config.toml
norm_eps = 1e-05
rope_theta = 10000.0
attn_scale = 0.177
init_std_qkv = 0.03
init_std_down = 0.00331
init_out_by_depth = true
decay_shape = "linear"
max_seq_len = 512
dataset = "wikipedia_en"
MLP neurons of a small language model. Each row is named by its layer, matrix (gate and up: input weights) and neuron, and shows model dimensions 64-191. Each number is 128 + 32 x the weight over its row's rms, rounded and kept within 0 to 255. Numbers have three digits each. A neuron's up and down rows have the sign that makes its largest values positive.
Before each neuron's rows, "fires on" lists the tokens most often at its 100 highest values on Wikipedia text that the model never trained on.

fires on: "S", "R", ", ", "J", "- ", "E"
L9.gate341:128105170089101129168133131147130094124163142154092135142105103128068149056139108140100087143147157119194134117178087118127142124099145095096126086076054139093122173112101200142118140172086134095146096112172094154108152135111137131144126131091103043070139138094073138166113040140119115135135152067099072167087156103121087099118162078109113172159131125059096166120120151100139154107138
L9.up341:124108108127128161157115119126155089121049167162157125177098122125104124093148112103207116162176096184106108123126110137166084035086111124098129113115071109139177216091118118171124194104081128124121175097142103127133092158132155167174140116137145111116147069156122145139147131043107092114147160116121092108143133125081149093161088145050131084093106063153124127118100144087126122157142

fires on: "di", "Di"
L2.gate557:100144135107167095130140181154148075159108088117156139064073140108084184121116154067132149139118181076128129174107176120080121147163118158154096125086141064131110137143124123095130086170105198115119093187090100105162162091138185148067153161120145084144135186140172124100123096140107091133094169130171160127094137177118181101111155151124125172197132092141136159170149197142087081132153
L2.up557:160106178110121116063077133119151126152151066127175109054136139160087117100098140116131123142163076127142089149128138124086095161142122164123123132087143115147129166132132088136119061088184180139105079160078116113173145119135103089125203142071143124148101175149248145090134122137096082085134205140169138158137141191126181137132163166126163130146198144135089151171121172144042145061114

fires on: "M"
L11.gate376:112168089138129156125102101176162160138135045126200107085141067163124127128112147151069099184096131125178193140124063139077084131116096216129075059116128101151109153136148103147124127114084157143195105108089157204149147101100157130078143178144128154138213113149099098106132121053117147164132157129097125131136171125150110137068090062137102093124121162155094164098099158096188159119136
L11.up376:118137153200095136128131128148155133102092085204098157112094074185102095110057127135125092129137104130181171164115166085109096068111120120102092116089123173127081118131145187138148125099205115148117148106080141096149100095145139189131104098132135141134129144163165160098143133099162160163110082133124057105092085064127178103110101091143133106110112122132108139174052125102138135156152

fires on: "olog", "'", "ug", ".", "tre"
L9.gate261:081092167124153173195126137128068134126079140163141109106159145142179121162139129106158115193177139120148111124105097090192100146119116070151154153096118132093119136184105119136139139151169151129134139113169091147178121152160149140127153123155130166083150098122129133122132094065130137102098085112130131088093157117127087114135092197158152094111165131116150179123110210146134194106102
L9.up261:104100154151137116164147111121170144139192123142101112169110137140151165143154161116146109134150067193164092140138086103135105127088105121121127107085127134125158131144084160165156125126156130146141112072136130151096080150111164095122104135166178158123153102034146124139076141100096180073145143140074102118119158171132101104114116151100101103086050186111162177192042147119144148087094

fires on: ", ", "; ", "West "
L6.gate48:148120068102064156134102157153076103134135083179145218147114094142141185111145084097086124199164144152138096113049147070117170127137135097121099121097220125106105181097121147174121143079154156140123107129171088121126124109160096116182107089119081162087139150127117131159117134135112050144133145103129102177110147090198122082170151094119117156133070103107101127110089123099121054156175
L6.up48:105138126123117092099152153173152059120159114117149093133106109116125188151155103122140084130166112102110112082034130118124152093107152127100145111089144118085153189170226088200091120151152143153133161117168096102146132172161133118104178105121091149136232120101104136089112168154071124136083148116148151089139124116181139075141106152132071132181093093163144131151111144101072130148093

fires on: "the ", "| ", ": ", "s ", "2 ", "1 "
L6.gate476:116130179127073118132100111157163166132171139136090143145108157177097121174066133104121110099125113124088100141112077154124105121147090108057176147142157143099158122118153190054122118118113072077135114122135158199094135119104045137167157102142093139128134132095152149142136084096109149104146156136073098092102083153135194189089108144106115109163122164095133131130135127104156133138058
L6.up476:133074095146148094110103096115075168181157087151180063127170149113143170164078120185101134103113157147129093151108073145191098123103135128117203124095109135089114071137108124125093097073127104084136104145139126138097112152142046167121070128103114166143154106116137149102145131078157127156111147155151172124051155164145146137112158117091123111143124144113055137118173153166151092162115

fires on: "to ", "eg", "ul", "and", "ord"
L6.gate292:181105140155135087136064111141136104086127149137129080159177168041081131193083131124104123142124129161210148085173091116127102118120103091136122152098154130133151130144074096137156115142102090079110105075115093118094130132078047137138070158111080128108150093105107120178128101138132171115141151106053186135135186135154160095078070108103112099139091140086184157077128112130129134141096
L6.up292:111140138124170080156151185043125147074166091136126086199072136131124113070161109134153100193120089143114097157194149126162108031130122138095127105193116132115190052105121115095145080151114143128198141132117152145113150094122117179096088144108135102111110179141108151138114043089111131172103117110111153177125178077141120115152149105144152137126064116117106172148141117151147099117171

fires on: "3", "2", "5", "4"
L10.gate317:156092082121156141176159083098161153121095171112113135114066147138088111179081129193072131103147164099190140127129130167092122055135162130107109088104117098112147090139088096083048179185141105087157121135117106140078155204190154063187113107109185111110120127074114166124146182176108113158113120176096135139158112119151172122101152095092111143183137102098164118169157124172115142138154
L10.up317:119123156091082141174143155127116157046143136136073167098102075113092091138112116123035102077129180073118106132124166099178165146163171144108100106124091134195153111177131122120112161097123139071172142111178137134125152144178093140133100109088138104128126123082099092111122133059111129098114081094123129135160138096120160090128081148147182147108182103139180192179098163115134164099111

fires on: "No", "cre", "We", "some", "living ", "name"
L2.gate513:146105125115134126094146094159098140200125108148124114129130127125165127113127138088164163099077155102165141107124164106153146126098166123111137141038101111078092143107160176150115103122144185167147110105129130106162083161129178121165188156134119113147168179146150129129087135083156127164112147116139135183079085114105091094071128142152127151136071158094124129163156103153109164066131
L2.up513:129135180045086136168147092146084087082148125100090103182141143068132112150167146145086160089120129140165113189092090125128096173094151123125123131147104181154055123126094142162076153150167139203103088126127139156108122082129080113138142147124118100198114201138097160136158134131107120175093147135139103135131139112152126131140179133132124123115135156149153110168204065160153146170159

fires on: "on ", "of ", "in ", "to "
L10.gate58:123163098175073133148131110203124146132074037112146132133145112117176119092145101209168123101181160132196119106167066142163149141152111112121132139112084125106128153130071129115110122084076192155090145170102120163117196160108030120105147132127161155147107118124132154096158184121134138097122136143088110119153071122120099106118124092101119120100129163122124188126094194134160152127113
L10.up58:109185183070120125107124120194163146114169094155128119154098100130144127128077166120078096111180079123146136142132105060092141121109146178152173126112072098112081142139097170117118104127190123097121071135160140128121117150084066061112140150165180136191105146124087093090120109082145154146144115146082167131121142132142155136143093162178175160132092199164122104090177124107095107169076

fires on: "; ", "| ", ", ", "was ", " ", "0 "
L3.gate646:072123130151086128110139101124120073068101141134132128171117165078066150154153109050171122129153155180170122127162134109142092117099108152084154126111154116071127104146086120117174137171108172043160113163107098171128131138152136157150147160104110092093113091152147138173088128086130185132151132141122103187073119117129176118066118142076060158112162173079155176118120083034129177126171
L3.up646:156145095128176129132180153151104166117136162151071115147138126055146163188140103154169109085105136113122146095167154134152136109124090171096116166134131053133132088124089102103115150174127141099150149093123073082095111101082171169184174129099100111197059122083136106130087172110159113116096135111134203160058113117131092098135145092099107127177181184151134119132123110136124174083112

fires on: ", ", "\"", "ship ", "election ", "end "
L3.gate484:196123065110116054127143158101109131177128135152122108162113060123069127102176156083126151156141156111175116125159159071144147177182103115062130103074116155160117157133120155152145141103114120139203165173075084121191198196125180164134076136111109153162165105138169153138067162152141116125123121102121152160053137104128188153160089061157141162146083144140096115114141108099187172128068
L3.up484:183111077105117092171133111124155114122132143128101169126106120095152100066144082174130156097168149082130128127140114154176128115141160125166183145183077151105100170116110121143071164156195108153175166129142157146105161052181107136124156123146088154099132104130140143111138122081189090078078122136025145138096093106134138178110126136177067133086103158103127119194143142107147088090103

fires on: "the ", "d", "p", "er", "in "
L9.gate192:143057143146119064153104152123120134051134110090169137089122134118128162144081112099163151088183165184169127183120175178088152163102105129094157142120157087160088113107121088160144163089096113111130121081180079138158082098123077185179112091139147076096162141142118118118126114121110162179087075075116170133077113129123138099136107089140147083137125137123134110172122091124122109158128
L9.up192:107152127107114084153168153120151128161174096108148165098153133122081129177221171150143102067122153127115115098108125184098191168155143148053143146155130129143147198146107043146137151147170167129151160104125107155167157111113154125110127083127111137144124205119109136082080122156143116095086164152170141118103200138135157103143143141137111171113087120135137133191115202064118099072082

fires on: "of", "for ", "University ", "Public ", "by ", "New"
L2.gate29:133115176154132064122051106041093114130114096146135102135110085163155114148076123146135080146117105147113108104120126090137156110138128079115095094100183147139099177135107123106172124085166157135055129148161105123111146128173099184076197130127157135108127096119103168118129179150096133104184139114098121132173103201148114119072147079154136150123112126100141163161148088136134137183101
L2.up29:138189158127218128100153153137115133113080164119146070085136142104144139161170123174134101114146124159105067126117095100097112138095116059096102101091140117167167068186121111117168134144096142149093100121149079110132129070101141143082144153129179147122090052105167129135126154095127107134104175137153154087078132138137109087133119127074080182157154150140153105126135095122085095143101

fires on: "\" ", "\n  ", "| "
L3.gate518:207145181089126136126121106079135146133167124191121122168163056118147108140143147153112099114102094092159100154142164172137114159180152168137178148095103187085100118175161107124132125171139127075134163151184125102058105118125133153105144214157087135121121166221100108085160164136124119083146142083106141120108120132180177079081102103102170148142157187113117130127172155124128104143096
L3.up518:181157145138073078153127123111104139159204120137111164168139103112134151140134106127113153157148101179134151145145166099148101117098100101106160156070149197131139063171086091139141122181096115107176198149187154128149130133094188111158167136187086113123150087127166149108132154122114094139128102137137102132142122135112164110158116077140084163110140101189184111145167143120129040049109

fires on: "(", "| ", ".", "Preceded ", "of ", "0"
L6.gate391:119131092084151167147108109160146112151193159172073160131093149099116114104077050097123164141130124129136137100129129192190150099147099170057098088114081103161169130127115111139098176163119151165094078144144120172122101136125132166130147105172143129095099102113113111057123117110146151103171134176174076136140119106129174120144169154134164168189175097131106153113155179095113145152096
L6.up391:095181101161190142135114155135116155173133108126141202149108127159085120124148099153063098157088092147117208132035146139079136149188088129096096124117058136100113154100100139113057168136099126130124117167098070067118075160174111161081118077124098123150143120108109127099110119174130146107112176143115178159091092108116058149151116124097103134109188118137131157100192147062176130101087

fires on: "School ", "school ", "school", "School", "ú", "municip"
L2.gate619:141106111100106080133125153155130167080195101120145074089103078096190147147168175142118100141150094134140070088171135166074101131177176107152097120071157125149124142177135123177113120135099159160088157171077183117135096106120153120111094135178146134111160147175121116099096142090176089066122108168098142136065197143115143100113121176119129120110138145134107057126143174122169153139199
L2.up619:183111127132131102105158089115148136145190109116177164163146127144132118139126195183142058116129095143133157106156209219108131124126149131155147161145215159143138141071150098127160087105107121138157088153123158128084146154107153099082185156145150085123084083100157088158112102151148142136114135134159143106058153057153093174135124133139144154173178149125129093161077079130168101124111

fires on: "; ", "| ", "t"
L6.gate569:151136161180133166157113204143188105204124095124089168181158124112127116117148116129120119123097143154223109052088167096141173089155146142138096084134154158141132128108119084126145130158114139129107133171129140159087126162107166120133121144134081034088119089146096131149147171166114118127174103105143096186071156164139128128099112105143167136193085137135102106144116125178139146132130
L6.up569:178078180087127123109175117153147058084126132087153193132138121117172153119100122109173124088109192189123120172124123078154124102143217108116154144116099124151149081150082120143166102193106103144115179152141139135078148122130130096162141095146138142075138107158208188146092145159090159121094133132128162122078106142127108068124108159140140131117112161129105126165116154122132078133117

fires on: "Di", "p", "tri", "di", "Tri", "j"
L10.gate375:116095129154135111122128104134119101120101143043159119142075071190091156102088130170099151172110123102131115088154146117054137127176129075089143130082185118162099155123103064144109139160170158118136096139100117091118096091142147111159154138086072099141113176122145063170135078090106116197149188144164167185072081172124157065114085143126079091152163089143144126184059083181109210113156
L10.up375:128164118151115140151201137124153090127157155111116138092137130084141160110183139176201138145083170161165179146098090126140106127138118219074096090111135166173111141120103104179127048139213117099166127182183143133165129164160107041160129124083146166121120091163091157086149058104058099111122180126126132111094075153110165124112155124143142093075126084105165072140135108159094139118133

fires on: "se", "Se", "tr", "mp", "enz"
L12.gate277:132107086129166140158114091109141147096170051163155128064098067090211170147118144164147066187136132117097124081177101115139150090083087127096130169119170176097126130115167161129074166098115091152132163116183127126130134152132083162129140091173093117180119074150135075117069177102129112162151047084116123106093134152228048161096055091120106123111141076143159157154137047149160149109117
L12.up277:122092138097140079170108136154096136134111135161188108134145112099101171178106188184127107118152174143068098112168154122192136078126159109122112147101144123085115050077151173120150127108075138134111169136133132100144181130084135158140151174114135175119185145103118132141103118109120105104182105083134141172131133120130113140140130134147144099071172091091118083149112126093150160118137

fires on: "of ", "-", "for "
L6.gate192:126137162096150093118102172123179140109108107083104090166102121134105078157141103180088156120140163144105144140133138128168139180107148108180130128114128164139081078154135145153146168082135149171161075153143135144150113178141091159136170111097178127162140193126037117130107178104174086149115137151061119065105123143141177095126086160093170136173122067100133099152081133085154103118137
L6.up192:130128085132170116134131149140140144158108106151159143108098145132109127163142090126143087175098160178103129139137080140096099165131148120171138108094142098135164100190088097160155145092079086125119090163193169145168134118114073158215148090142147087060088128145133140059129110094150105133127127147063133117190151130138149188190080151125160192189127154161116099112120173102116160124108

fires on: "\n  ", "no", "own ", "\n", "0"
L2.gate398:189146181118074180108130118124115212171137133162077194076155118064121089138156145098205098121141111159151158155180165133118134121097121095106141134137138132175066091137102139125124127147151149124124142177081115129078099117151141118097136110123130135127144163189110115042129125138119175091123105097139142044118127083139110129195138133090107109120144129110141163166112186167158167097163
L2.up398:163162138104109134112124078092117128079176094195098162144136120102130160123184119128114084113147108098100180139115151176117209088122089107121147118147137129160116127165134148126169091157164159134147120116144143101125137081163141156088150166147139105128124171187153088104062138089101120124174126079061146078140068164159130097126065098111090129093120118198164187152148090154120097139129

fires on: "his ", "her ", "s ", "' ", "Her "
L4.gate246:119064131071082118150152105110172130141129176128132173175093140087117241176153118129177106109147115088128126098141143105096154125092143093107218124116082121131161112135130167119134125132172160091184150143137137097086120101121153137103128197068062111132125077170113064172101115112103175164139156131158180134147120189122140113117161096185128120112128094146141119126138168059109118133124
L4.up246:131181176099126098150113124106108113147045183186106125131080132116148162071161046166115097090115141156129114136131160128113118122074149162078124116195091118167120152132164179169122047166132130178145090129153151123117121139147118196070141168133109085108134147120074100092116109143113116167161098152105152080142104118144131103190153083065108116167126116133132131091072127156162114131133

fires on: "ad", "em", "e ", "to ", "or ", "Del"
L3.gate555:111159137159156161124085133111118062204129128155154095125108102129072101154233130108160095152111174136128100118128123131108106171151129132133138153143170159171122176127130133127204157178175113153127130116166144109099144165061177146146067155134128101111171108120114184081140150158155067198162130082150161180144117138154166143054119155138137139150155153066138124135122136120178150138134
L3.up555:136103152135176192184173140093130130139158103130167091101104116103101110118151090136156131123134138134166170134158106121106142128158157139163154118188128140169106094143096164119082144112095103173159150045157173146077114209159129139148116178168119092090142086182109179112151152142089129139163120116075169108128152141081152139069100114133159102153195134115149147148133128095159123196139

fires on: "s", "p", "m"
L10.gate138:159136092169084111132128149075123126109133119069135193110130123086108128165037123153144091133132148190152176116139142098150083163072073160130125158098123084094092128124190092096150140057170140152102091126172115113171182203146072140141108121131133163144113130148179121121154101125057122151147074166127082142076145079155147081093121125107039146155096120149135095131071164154113148096166
L10.up138:144095136134158132067156130128109101150135097137207104097121077163076130106165092186084106147144096134114171156191040142181071168118160178106148181122125142079099106168100119150118129159137141086157129150134155184155085158150111162173168088129115113164118121140203140128106137180089164130099170181150108146104104123085141134101114164102096128110103112165156140148147125107125179134144

fires on: "Des", "his ", "Der", "Sch", "' ", "her "
L4.gate321:123153137120138110101107130071107170130194112195155122131086110064188187136149096142131081091109151103085113155105095124132140071101144156090062125164176132169155114129151092153101110153112096081144157106170112127120123142104107131153118177120071133140097179094167095135129142082119137135119101133192173144163127136123156112157180053107105115194142110130148127096107105097091110161191
L4.up321:139156141124101109145101148136091115141118104196163152101154121138134145128214114167107141113113130099092155138085112129142110160147125123036071152152129096117139102091116110181082123193121148133095135060130148117128081118135144141143152134147065107090133099139132158075106092100082089202140161164149107060094136140142130038153149094156152064177108149126166115104126091123123092130118

fires on: "h", "it", "att", "og", "-", "bu"
L4.gate553:122150118143083145086184114173132120203122128159105142164163107102146128161074143150168176102173107164164076162156114135086084110117135091208089089111166179159089086086105120163130128078033089140109152162173112121197140151170155143126127117123144146145091124139131122187080124130099096130106120154045113138120174055116144186103144148148173077172097140116098131149169166114137111180071
L4.up553:074130115112098131098131103146108139149088116132122111062114119115068155121130138079151160149157114141160118147123161108089092127129141068135142110077140094126132052100149148135107120081153137160193101113147147109126176128100190072103127161112121080191136120090088126109149124091140164112124135104128117111143113073144131094120160127086141106107142190143168080158099142059151097211158

fires on: "| ", "4", "Car", "5", "7"
L11.gate292:105108143142076119101141130116111041104101130195125160102032101122067125185093098120131164079149172172081111125135079074182114112151132170092123057062122098154180133155111102085129182153143113135134186132128127127112104131093140084144134129117210093149073172085117157162076187106136143144107135121111121104130106091123152082139089136127108193129125128122178122181135172098169155132121
L11.up292:142100139141074104176160125133142187134067181135117108122110093135161114148116170121128169114154125145100109140130061097168106066143128177108162085100125147086149065150124090126104175162155122042111080104118162114083129126171143162138124143125145125089120158140113178126123141166149101126171187145179084104076108113143144133110115131116102126060154121099194134163050185134139145118083

fires on: "ac", "Ac", "| ", "−", "por", "0"
L11.gate216:183127144136166108157112192096122144164112115131091159169149155125114094107102119173096094124122120084110102180204093130167149115141101160060092129133106146120192108126173140148072148114132130144113123172157158151163084146149132126098104109096170121155124134109090086163175167106161184179144121152132127124166129138076159120167101134124102162150129115121174133123122079223180142138102
L11.up216:150168114145162188083110151110143200150128141144171123152112145112137152131094129119127137085152134104148128064163079129174130032108124196116188059139117197128151150126107120089125169141104129079115158104168103128086138122128100143160138140076128106171172105202116104155104141154128110133197120167105172147133116127107101110076160172095123138094094131116100041109093168099162143155183

fires on: "as ", "to ", "After ", "of ", "for "
L4.gate599:118114096119123135106135169141149082116172167124154146097124108153153107142100105186150112157143141132156094152064106135142145143102145129167154093136044122064132100124108192088127167140106060187126140169143135141147173092094111092107129131152172109148131107161117111120141186099118130081098110145098082163149113109131099101194166150145099135155105096112089134091131161180137092174101
L4.up599:162106105126092096169113112179129159068125145131129144116095098098025135079113169120073127141173163157123137145148159127136074107130043079129133127146139072151130150122122161108170096162134075073094085187126137185141096140133122073141117162113149085098123116142108147093091157131091101121182166117089133113088221105129153172049151160157136104188143183153082106094064146079121142113128

fires on: "of ", "or ", "a ", "and ", "ul", "to "
L4.gate316:187116171122171077175145113159118183089155120106092112078169114124129080110117165157121124162125122090148142125162176163020097075122146141065139136104101146086215143165125126143124163135100130112083122106127141131181066127115107131197117150145087187160137125115079137113199135095158118087088134149084119088145106144203139146155149165113058141110127143086140126098103171092106179166134
L4.up316:124117136099166094169096136131075127142126177151124144111132098157127137086095101094131163089133108138110087134076119100054123079133075069149148123101076142112158133162161117105098069071211081156073132133133096104160092149116087144086108119136164142095150123123088086108102113115088131162120114159171166119103143130117196101138098135128138127156179142171157188118124142096119126158133

fires on: "| ", "years ", "to "
L4.gate298:127161119122152083117093070139121142050091110107116057154116094085127101127123124116151140177134149148138155092113118138116151063152202054141152132088114133122161152186135132119211115160170197172124142187132105148094150153080106165116143100146091153110103146045134152146120122158206122154174123120106137122126065112124157083085163169105152084120085124138151052077083114158123160117079
L4.up298:111154138139139088165133165163086103081132081115147086122117099136148120103116116106121129108117107154077155097100145145149107092066105153133123120158097086135060136134117078199163153155093155138115222122144193092146142158117163077137117103120083099141131108064095110086172122086132133173103136087150110167136176090127158106190137125145075098186110104129137122138127171096099110103181

fires on: "k", "| ", "; ", "at "
L10.gate493:133054150124137162138096154161120100171142092136097123098113116167126157012174099183133123170156120147113113118132127183189118106145075076100098156104140090136152125129117122137109207136118164101203116104099132110136081069101112110084187125109058159148096181111079138088146182138111122135087149158143124099083146149117150116046092116105078163114140122136123066100122106162118136156114
L10.up493:132154137077050104133153157119134092151148140133108098126043076145120153107150102137082149118114123123137118169171127105112109169124078172144151160091181134100218101124101110108186206149188136180099129180094140114105124091142101156132120131141162139156121161118139148117139133178206107078094159117161184108112095129223105111123150138132140145141117163175104157072178102098125100171145

fires on: "P", "p"
L10.gate611:172129117176150173117161182136131070143151112096085109080106082168127143163186142107070088177137123109154076094142111161114147175114118162077157181123119106139158148113125119137078125106137188166130077088154120154108142103199136165093074143129156110107112136146126153097150054117139214153123110117117083119093162114177151075147101120110099075101104090148136095137099087185106134095184
L10.up611:154164061220088177118172102114147151142138102132186131086142104118129125170173150148146105175147168159140092076162117175078132159108121127064126116116110101118101128168099129171111118116129122097080191119148136198152104135191099127103148176152146170129152067163147059150125113113068158117124148150108132170114100149157199124068087101113116096144154120081125124101142131131163068156193

fires on: "| ", ": ", "(", "over "
L12.gate427:123136146107117121160101129182123129088121075133146080143079044137146136200059152145099129122074146163097098083142086102111117130104140124176114091164151156096118103119107175115135194133103108097135079124135147119141127143116112158132137146190115094074135105128118137097165121175107124127135129195094148125097175153107146164088219105115121132142172150134169146101082135149180049104099
L12.up427:117138139157191165130112136170115162144158116108131161108094143120097076146108202137056126124071121172169154138089077127152156127129116114145127153106146086112111142082052191095129128105134106078134124109164108114141115169117084121097123150156116124111084128076132081103139156135089128154145231136146166139104194077164122087134191117084157135142191160120164161088090149109218139152114

fires on: "of ", "pri", "formal ", "nor", "Political ", "Preceded "
L2.gate464:163144147074123151118128154127174118156155121091111122194124103109104123139090068107110150041114150141050139105139156178124116142179148148111145106169100109162156156151138178164125137141107144147106080070152083177180075132131088131171128189132150136090138114187089137140150106134135106087095129075151198172152172134129091108090118154088180164224117165110074093073143164095126103148048
L2.up464:115082102099072134161088082096151122168103145084143139152146094099119164123193078158109145164119161130114165161083080136046158170175108132095149106157110131127136091116129103105122166168103116107094130122096080132172079088144101131158076182167154109107128134173138154080123171100118136084162152096184118070170134136180126120190152113128153143135152153152132097155125151135211172140150

fires on: ", "
L2.gate254:118073099136114094165097164141131100137069099166116138148125153089124151140141175057089069112117152182111110114122129132137141122123103081092037113098166137063141141139127175100166174115120134120140161121181118158173142122103135172163127093096138093147075114100142121136095118071128102076075126110083113170076150068157172078126178121148115111111113080108170136134091114097170137198160
L2.up254:216174094128116079128142139107159118136147166177124163156046124088131118088175084119141115103085180151166094112128152178185166107157075152120097122190085098088037176135140147139153156115111157116131143118093178162117069157140102119158140125101140110178121107077145155132123116116143145143142139057147142101145142111149054114134126167104108148112081133146109143142119072096151096111087

fires on: "g", "-", "over", "out", "F", "down"
L12.gate60:114151088147134179144174133122146148084161114110093158184092153109103097137078125166134121102157111143108148103080117162116158087152119112111150123119153091170064085157117108164163108158105175116157044155125162177165051154216127160113172095142150141145112120169057124123150088095126137159137099110080139090090115145077136104100163099104161107169184119144146099110144147132099067135149
L12.up60:189100099099149104147097128132186101150072127093080108123135129122101155130106107139175133109149194127143135117092150205132117090095120159198169144142138137132179132077117187139143172093148124165105130148106131084105118159098136164152120130106110096161138178129076123121142126214173113102099205148114113133146105116151221119095109086083106114147142062133137166146175112095157123102186

fires on: "and ", ", ", "were ", "or ", "the "
L6.gate403:170074132152129118144078160100117179148137125147180147112110109111163085127179161082126082166114092146160087182116084117040102131165091162190141062170104117092182102186159093134138130138132082097093142128112081102120112128115066148133102103098121125125164115091106073183154166073098157158177110092083127117168093139108061138149124103189114156203177159125105138084154111088146165176126
L6.up403:113155109199181117148146125199099139150125172108144127115167122125195147137187141119102163096137189145138133080068110144082148138071075146104096093129123174085131127122125165145166088097177122122148164124084088143170098162117098195093180155134140128169147155156122075108125183164101108194120115100180132089173138158140152100120156134147067140132103069105079173142138123117137122117112

fires on: "at ", "| ", "to "
L9.gate633:124096135150171136099039182131139073166123088169133164139121137119116155111137128110110094146107127087110135132134147102123169133085147061127096123074122164128119133100206117153113142156206177138092144132141130130137146123104078066116063195139159110097118151117137153076131084141184113163165100158131183090105090135066170142102119173133117105107103109125113188147122179144128139143137
L9.up633:155168178131072148127177137143148129161170049129131132166076137143102129076134052145104126137165151097162119157122156113099104060155123114108145091108146175118126109145087079103179126141112122152126081079177162112095109095177082138101108121088103125107153136181068088114130123122154112084143071115161179139125082143174142136157120140077157075144137167110101139137125120138136135183172

fires on: "G", ".", "os", "P", "stor"
L12.gate224:140151118151195128097090110105163132132142138102131160120178160197098117097118150112135127146104109122074123113122172118094145107078075133106135086188182121152123104136151124076150129160101144102125113098105112109087105082166119198129088054132141180129138166111140108152190129121141113111176128106203100154064178122142137160096143148150086145112125062130185099131141144146161195132160
L12.up224:175160110155100160156064113157091169115163149127207126131094177092145156093127143178138068112169134076154178086142122138130161105189067125120110184092156122105051125172126106147122097126109156148128136136146090103123090165157088064120136066110182143101163047101129125121167157125160113103119119168084114139116096120139140143123117123153152132127099110137146094138141200131058083136096

fires on: "se", "Se", "enn", "Kenn", "Marc", "Mich"
L4.gate400:154139161127133099170107141124144139152048083028194130136111103110159149107107134169192184140130131135148106092104123145100117048165092162188201127166136132147139114115135164106140204142101126117124144103151139097173115130131083120153150118147147156046086088127157102140111172085105129128151116134086155175168161131102122131105088078185124155122143071190143155154110126079117128107156
L4.up400:154075136076171111150137139064131151111126159142170104187098116120179177091078090177121162150130180105081099092152095107112093053181087141131161163162088089143164134086132160133104106121149146085096097119160106098128067108092086210119105152121125163107166153145121166133121147060112136127112115133141096158112118195108054154134128128149135080117132091118056115209096155068136128124182

fires on: "| ", "to ", "\n", ": ", "against "
L10.gate524:195153183105127122097108148130071107146141154152120114130078186114164104069119060140105097160095099122148135215186095110195121132100124080094108121112125205135158076148127137135046161181166187124105124143154143149140063114169141078182156164126077120144219191130134153172051070198147052122111150145107091198151121133098156142087130113105090155144135099150130167130119155174085102112125
L10.up524:119169145161086089194148138123114151147209101179154081176164158114115145067123115131124081161073158151148130124111145143176147088057160130167076131162114174103126125143128100063154166160127122126132114163115135167115176111110053140125179123132078175108127158167094137119102161170123098126169065172103164153076082136125123145095157088166181102167103149138137137151077112167074123100099

fires on: "S", "y", "M", "s", "Y", "ok"
L11.gate400:206160144146108100147156137103170133113165151161083127129140123153040091124159135165179082123139135127146159115176151120116131117053157103141178144097099129106094148097123158139152100028171080053168125101138127134137114149191119131119187159125129150193189173161069126178100175129097165144131110138195077148035114148086164109112142126120182123204186142122165106165083133092148072137157
L11.up400:124067120128143133154094166056140138091158168120192135150200098116146081127091096144068127114111164184109155144149118228144097127174114162101133161057094123078092176063139158100138142086164165069103120138094136203162117095146130138101119121152085108122158063148158103189122134129064149134150122109159084116137168090107128078152102086121126130137122109117166114119078131159093126080171

fires on: "-", "'", "; "
L6.gate611:107207180156160107127161118109118158143146143171114064100091101106158107121172139123110116111129112142105121109125150066182157131182165114191119160092154153095108077197100098076165133149102081195061100140197130119165093171161132176071180073105124125158097146113104186060118081139176068152095104113110118083085136153177163096086105148132173128184160091125201176144173152129158098127075
L6.up611:129106113182155143119071133178180119146137166133083113146108120078131113156173082153093144150124102111120130143073101133138123130152127133108125159180134168169115118087086132147114162110154130177113204134209089124138115188146117117135145139129131142071140098093104155169132085150112144099144109079056109087101129148153147060076135139106138124156105069131117142127136145099154139154185